{
  "n_layer": 23,
  "d_model": 448,
  "n_head": 7,
  "n_kv_head": 7,
  "head_dim": 64,
  "d_mlp": 1792,
  "vocab_size": 3139,
  "activation": "tanh_gelu",
  "norm": "layernorm",
  "norm_place": "pre",
  "norm_eps": 1e-05,
  "positions": "learned",
  "qk_norm": false,
  "attn_scale": 0.125,
  "bias": "qkv",
  "tie_embeddings": true,
  "parallel_block": false,
  "init": "normal",
  "init_std_qkv": 0.023,
  "init_std_o": 0.0,
  "init_std_up": 0.023,
  "init_std_down": 0.0,
  "optimizer": "muon_variant",
  "lr": 0.00569,
  "lr_mult_o": 2.0,
  "lr_mult_down": 2.0,
  "beta1": 0.9,
  "lr_head": 0.00612,
  "grad_clip": 1.0,
  "warmup_steps": 200,
  "schedule": "wsd",
  "decay_fraction": 0.904,
  "decay_shape": "linear",
  "final_lr_fraction": 0.05,
  "batch_tokens": 32768,
  "seq_len": 1024,
  "doc_mask": false,
  "train_tokens": 454600000,
  "steps": 13874,
  "dataset": "wikipedia_en"
}
MLP neurons of a small language model. Each row is named by its layer, matrix (up: input weights) and neuron, and shows model dimensions 112-239. Each number is 128 + 32 x the weight over its row's rms, rounded and kept within 0 to 255.
Before each neuron's rows, "fires after" lists the tokens most often just before its 100 highest values on Wikipedia text that the model never trained on.

fires after: " f", "f", " def", " t", "uff"
L7.up1557 [249 113  74 131 147 147 126 121 162  92 143 169 120 129 177 114 139  79 148 134 135 137 103 103  80 103 179 175 129 145 102 150 110  93 140 125 158 150 134 142 119 138 115 182  97 146  49 134 136 138 124 134 125  98 122 136 104 126 105  80 120 174  99 107 145 105 145  78  87 125 141 114 105 180 109  86 105 168  72 117  77 153  98 177 159 161 126 129 141  93  62 104 114 104 159  78 144 151  88 124 227 100 127 150 136 177 136 189 138 172 151 114 129 164 141 169 161  80 123 119 128 175  42 153 166 159 171 149]

fires after: ",", "ed", " for", "es"
L7.up737 [146 151 121 165 123 148  46  75 149  83 100 176 152  94  80 155 159 138 167 103 102 134 131 118 105 110  96 173  72 152 141 106 115 138  97 110 185 154  73 124 135 115 135 119 185 170 179 104 200  77 164 104 134  78 131 139  96 143 128  66 132 172 132  98  84 112  99 174 133 149 155 106 126 167  66  79 141 158 169  77  87 131 145 111 176  91  85 102 150 154  50 116 112 123 172 123 122  98 107  93 174 103 128 168 157 128 101 135 169 160 127  78 122 101 171 131  73 144 176 161 103 160 125 140 164 123 143 128]

fires after: "\n", "-"
L2.up928 [182 147 146 153 180 117 134 240  70 163 130 153 150 129 143 101 128 109  98 144 114 157 191  84 138 158 175 135 129 130 132  72  97 113 171 107 174 118 113  99 135 124 178 159 116 150 143 135 175  70  77 108 139  83 131 107 147 144 172  93 132 116 134 167 158 110 169 101 159  73 118 115 122 152 125 105 118 176  96 148 151 114 143 132 133 115 153 104 163 110  92 156 158 133 146 146 176  80 131 157 139 133  91 124 150 153  33 147 130 118 147  70  76 142 128 133 142 160 121  98 106 237 183 146 143 116 135 130]

fires after: " |", " "
L7.up1579 [ 88 124 145 162 132 120 124 120  84 120 153 165 123 109  80 121 108 180 160 114 133 114 182 130 108 191 102 149  94 179 157 104 135  95 121 167 112  69  94 151 116 172  77 140 151 125 144 158 110 142  86 125  87  85 122 141 164  79 102 146 127  90 102 115 118 116 149 143 106 134 120 131 140 120 154 137 149 181  90  99 138  87 142  93 133 116 126 122  82  66 115 138 186  69 146 122 110 152 128 184 156 173  94  68 152 107 114 112  90  58 167  97 192 165  91  60 139 196 116 143 133  91 106  95 100 165  47  84]

fires after: " f", "F", "f", "adu", "eb"
L7.up1645 [ 92 105 159 134 174  91  81 170 101  57 131 131 130  65 167 111 107  96 155 179 140 107 107 148 100 146 119 128 123 170 115 137 144 116 114 178 109 170 149 144 155 104 125 120 126 109  66  83 141 183 140  88 157  58 106 101 129 141  92 131 111 144  16 125 179  71  62 119 144 133 127 124 131 145 111 107 149 140 119 121 141 144 150  97 129 183 139 141 154  90 111 125 102  89 114 162 123 134 121 152 141 132 146  83 159 118 118 146 129 163 171 103 187  99 168 141 155  96 111 137 213 131  29 156  78 144 206 138]

fires after: " |", " ", " P", " Res", " 7"
L7.up681 [ 61 127 133 154 167 114 137 114 149  88  97 163 125 110 123 116 148 255 193 144 126 106 149 136 122  92 135 153  93  87 154 158 137  94  99 121 156 129 130 106 140 113  73 166 175 155 101 168 184 110 141 106 124 152 145 109 136 139 125 165  96 193 133 110 174 112 141 134  83 162 198 101  57  69 110 142 136 185 132 125 134 100 132 114 102  98  89 127 146 125 128 165 124 137 137 129 137 132 104 100  82 175 138 101 100 125 134  53 149 113 101 102 155  75 127 183 112 147 148  68 131 128 187 151 137 133  75 132]

fires after: " |", ";"
L7.up1780 [117 146 122 132  87 151 110 136  76  73 179  88 104  95  37 160  83 122 146 112 197 158 138  88 130 136 134 113  98 133 148 148  65 127 168 172 129 163  98 165 109 201  85 166 121 142 190 130 140 122  99 115 171  87 132  97 192  31 122 170 148 144 153 120 138  86 152  96 112 139 168 129 155 109 122 179 126 191  89 123 145  83 181 140 103 116 158 111  92 112 141  75 173 120 111 133 136 143 119 139 158 107  78 129 107 130 140 107 136  92 130 151 121  76 141  92 118 151 168 202 123 154 140 166 105 112 162 139]

fires after: " W", " w", "w", "ed"
L7.up1295 [204 146  94 115 119  83  78 181 169 200 164 150 132  66 102  98 186 149 108 103 124 171 106  64 105 141 106 124 120 129 156 131 107 165 141 172 128 104 158 128 144 176 157 131 132  97 107 132 141 121 126  79 170  93 147 127 144  98 134 136 124  99 132 222 129 148  73 160 127 107 105  73  90 114  74 102 128 130 106 144 131 157 116 157 100 141 132 132 160 126  97  76  75 155 140 113 145 135  68 148 149  83 148 126  94 149  96 135 171 121 123  89 134 101 164 108 162 104 153 125 176 192 147 140 137 151 156 131]

fires after: "\n", "|", " S", " 3", " 4", " /"
L17.up1005 [159 120 113 165 117 176 105  94  87 204 173 184 174 118 103 136 148  66  55 133 168 104 143  87 125 141  88 107  99 134 150  95 110  81 139 104 118 170 123 127 118  84 147 110 161 132 147 190 140 144  97 107 134 139 183  82 170 142 126 173  98 129  37  95 121 159 117 186 151 122 152 132  96 157 118 153 124  87 123 123  70 142 126 101 110 136 129  96 147  63  77 133 147 106 102  54 140  84 146 176  70 168 183 118 135 158 100  93 137 138 144 123 147 106  47 137 165 157 146  77 122 144 101 133 132 123 200  96]

fires after: " Mar", "M", "il", "ud", "ac", " char"
L7.up1666 [120 168 166 116 152 108  75 128 134  90  73 136 119 182 142 114 127 196 118  83 204 166 134 123 127 110 113  88 139 147 155 127 146 138 123 114 149  69 112  94 123 144 141  99 111 177 107  72 109 188 129 140  51 135  88 133  70 149  87 162 123 193 118 156 179  84 148 175 140  88 150 129 116  96  54 117 145 128 125 117 148 139  93 120  77 147 103 142  99 161 107 118  86 108  81 143  79 157  98 206 117 176 164 105 164  83 156  89 189 121  84 140 159 104 147 131 221  75  97 127 179 112 148 154 120 150 112 190]

fires after: " |", "===", "\n", "====", " ===", "=="
L2.up654 [172 106 194 137  95  51 107 143  94 157  65 149  99 155 130 133 191 107 134 164 151 105 213 100 129 102 150  70  97 124 118 141 149 200 147 162 117 105 124 143 109 139 116 138 148 217 106 121 170 113 177  68 146  87 113  74 134  99 164 106 119 145 164 148 129 148 140 114 188 157 181 135  57 101 117 145 102 142  53 131 114 114 156 110 171 136 134  88 115 104 134 125 150 116 168  85 107 112 174  61 146 134 103 121 128 168  87 174 137 114 153  82 138 104  86 178  87 141 133 107 159 120 128 141 160 158 153 138]

fires after: "\n", " 11", " 2", " 3", "ville"
L2.up1439 [161 135 191 148 102 151 106  99  92 132 133 122 109  86 118  76 158 102 127 123 108 100 164 139 199  96 163  97  84 133 147 125 124 173 195 103 126  95 120 142 127 150 184 141 117 175 157 203 121 104  57 138 157 105 123 124 129 127  85 130 169 154 112 117 173  64 146 159 156 100 136 164 149  97 114  83 132 186  93 108 132 138  82 103 120 132 143 172 101 162 148 170 184 124  99 182 131  91 192 111  85 131  86 115 132 103  90  84 104  84 187 114 110  82 139 135 146 107 154 168 132 183 124 169  88 112 170 175]

fires after: " |", "asons", ","
L17.up767 [106 168 104 146 152 159 141 122 175 142 109 164 101 149 163 104 101  68 161  66 124 128  80 113 147 162 189 116 136 107 134  95 198 166  82  94 147 151 145 172 186 103 104 128 137 104 126 129 148  68 170 194 161 142  87 157 157 179 131  83 119 139 141  80 120 103 152 161  94 158 161 145 173 134 109 171 149  82 129 100 146  90 168 129 170  76 154 115 151 185  80 151 133 135 162 133 128 101 128 155 148 122  49 125  75 108 163  97 136 150 126  99 103 174 145 157 141 131 171  51  74 149 115 123 126 134 124 120]

fires after: " D", " K", " W", " U", "′", " w"
L7.up37 [ 94 158 142 126 140  80  81 179 127 161 131 134 142  97 102  70 133 171 108 120 168 127 192 146 128 162 116 126  82 146 128 166  96 174 189 188 131 181 134  91 114 101 114  73 207 114  77 144 154 131 142 142  86 148  92 129 102 102 109 116  91 129 168 178  86 153 158 148 137 149  95  81 115 143  90 100 148 122 161 113 143 130 203 144 109  71 116 106 171 137  48 132 120  83 145 139 156 148  80 144 127 174 169 110 170 147  94 156 116 116  99 124 156 114 140 102  72  95 143 114 123 139 155 101 142 102 119 106]

fires after: " |", " ", " S", "et"
L7.up395 [119 126  96 152 140 161 119 165 125 107 135 102 160 112 172 131 146 171 178 155 133  92 116 123 142  96 151 146  70 115 110 140 134  64 179  83 105 137 130 151 117 118  74 142 179 144  95 142 180 121 102 102 143 113  99  98 165 130 130 172  96 147 104 156 136 141 173  88  96 122 213 153 126 121 151 128 145 136  96 119 122  88 126 165  69 116 165 100 114 113 101 187  80 169  88 155 148 123 105  95 100 143  93 115 131 148 135 107 156 105 115  66 162  94 166 161 185 129 129  91 157 113 176 122 147 152 118 167]

fires after: "\n", ","
L7.up348 [106 145 172  97  96 174 141 135 186 167 126 141 138 177  79 102 132  63  93 134 115 167 132  60  88 113 104 178 113 131 178 143 111 106 146 114 131 121 162 131 177  78 133 187  99 152 173  92 134 125 141 182 100 114  91 199 121 107 137 169  92 128 140 107 122 192 120 134 105 108 103 154 100 191 135 101 116  60 134 120 153 157 120  78 185 117 114 125 172 158 113 146 148 105 205 225 144  90 145 120 118 138 119 131 144 171 102  72 150 175 107 120 130 162 136 147  75 113 184  28 133  95 115 126  92 125  86 125]

fires after: "-", "A", "_{", " Super", " under", " per"
L7.up156 [ 85 124 113 172 130 146 146 116 174  93 122 106 172 173 128 146  93 139  95 161 135 119 160 117 101 153 165 121 198 119 143 117 141 124 117 164 160 158 175 125 152 112 107 173  87 106  38 129 125 134 158 103 145  99 159  67 119 201 118 162 115 105 139 132  99 100 132 170 117 146  88 114 101 117 130  80  86 120 197 156 166 151 120 180  80 117 196 151 138 152 127 145 130 172 106 143 195  57 155 112 175  85 109 154 142 150 173 103 105  73 156 138 136 142 122 109  89  62 136 164 152 145 116 115 193 131 123 171]

fires after: " f", "f", " 18", " F"
L7.up1510 [151 175 144 105  88 154 133 110 107  95 168  92 145  61 145 122 127 112 127 143 110 136 150 121 137 162 122 136 223 144 105 152 127 129 102 131 126 131 131 179 115 167 142 140 116 127 148 194 103 116 133 130 170 132 148 117  98 113 159 153 104 104 108 137 123 118 129 158 167 152 135  60 170 112  95 116 144  87 130 113 130 134 151 104  87 159 124 114  79  64 121 128  78 136 149 130  95 128 103 182 122 154 160 121 180 188  86 147 106 125  65  38 190 139  66 163 138 195  83 140 176  93 112 199 176 167 144 120]

fires after: " V", " v", "v", " br", "ir", " f"
L7.up923 [101  73 170 121 155 114  83 100 165 105  98 123 129 152 115 160 141  95 114 140 161 146 119 120  71 103 122 178 126 140 131 139  67 118 110 109  55  83 109 143 121 124 102 140  92 156  79 158 101  74 138 135 138 140  95  74 107 141 138  73  59 158 152 144 119 139 101 123 149 113 144 111 191 189 105 132 124 207 117 167 145 139  78 103  53 120 126 108 139 157 159 141 136 125 171 127 150 165 132 128 150 117 149 109 172 209 119 115 142 167 107 103  98 122 108 121 123  59 133 194 144 132 132 166 162  76 179  82]

fires after: "\n", ",", " was", " is", ".", " and"
L17.up1068 [143  94 170  98  84 132 167 169 143 156 158 199 136  92 119 154 150 142 127 144  98 194 158 101 100 179 122 115 126  95 161 143 153 104 140 143 163 186 150 142 135 100 149 159 112 129 116  63 161 144  97 135 125 122 131 109 140 115 167 112 140  84 132 165  59  82  72 165 140  96 131  83 188 108 124 106 113 141 123 100 146 141 167 136 107  98 159 115 111 163 147 167  96  96 121 104 182 145 125 137 118  63  95 140 130 145 128  96 116 100 129 107 102 132 144 132 147 105 135 136 148 176 100 176 155  80 194  96]

fires after: " |", " is"
L17.up1771 [109 134 147 162  60  82 121 113 190 186 172 160 101  85 146 100 130 133 175 117 120  96 145  95 124 136 134 161 121 118 122 145 151 136 161 136 133  92  93 130 119 128 126 102 142 162  84 169 140 128 120 187 109  57  47 171 125 172 129  82  57 150 155 123  82 138 159 158 166 108 131 137 119 143 144 119 115 181  98 123  48 119 125 104 146 156 126 100 142 165  91 169 143 126 125 137 142 140 188 133 113  87 100 141  42  92 170  82 112  34 132 136 119 136 127 125 115 133  75 106  71  98 124 175 171 120 114  69]

fires after: " D", " d", " K", " Y", " W", " on"
L7.up661 [ 72 104  66 163 186 170  69  90 121 139 144 127 149  72 160  73 176 182 126 112  78 146  85 147 165 162 124 139  86 170 125  96  98 161 181 196 187 138 103  96 157 173 179 140 109 166  50 174 100  97 143 159 134 167 112 135 143  92 147 121 220  78 129 158 101 236 146  88 102 179 137  92 174  88 135 124 182 107 138 216 133 165 147 156 104 144 143 124 135 132  98  87 133  87 145  79  86 106 161 149 121 113  87 111 145 101  20  45 123 152 144  94 156 103 118  90  71 166 125 118  91 142 109  31 105  72 128 105]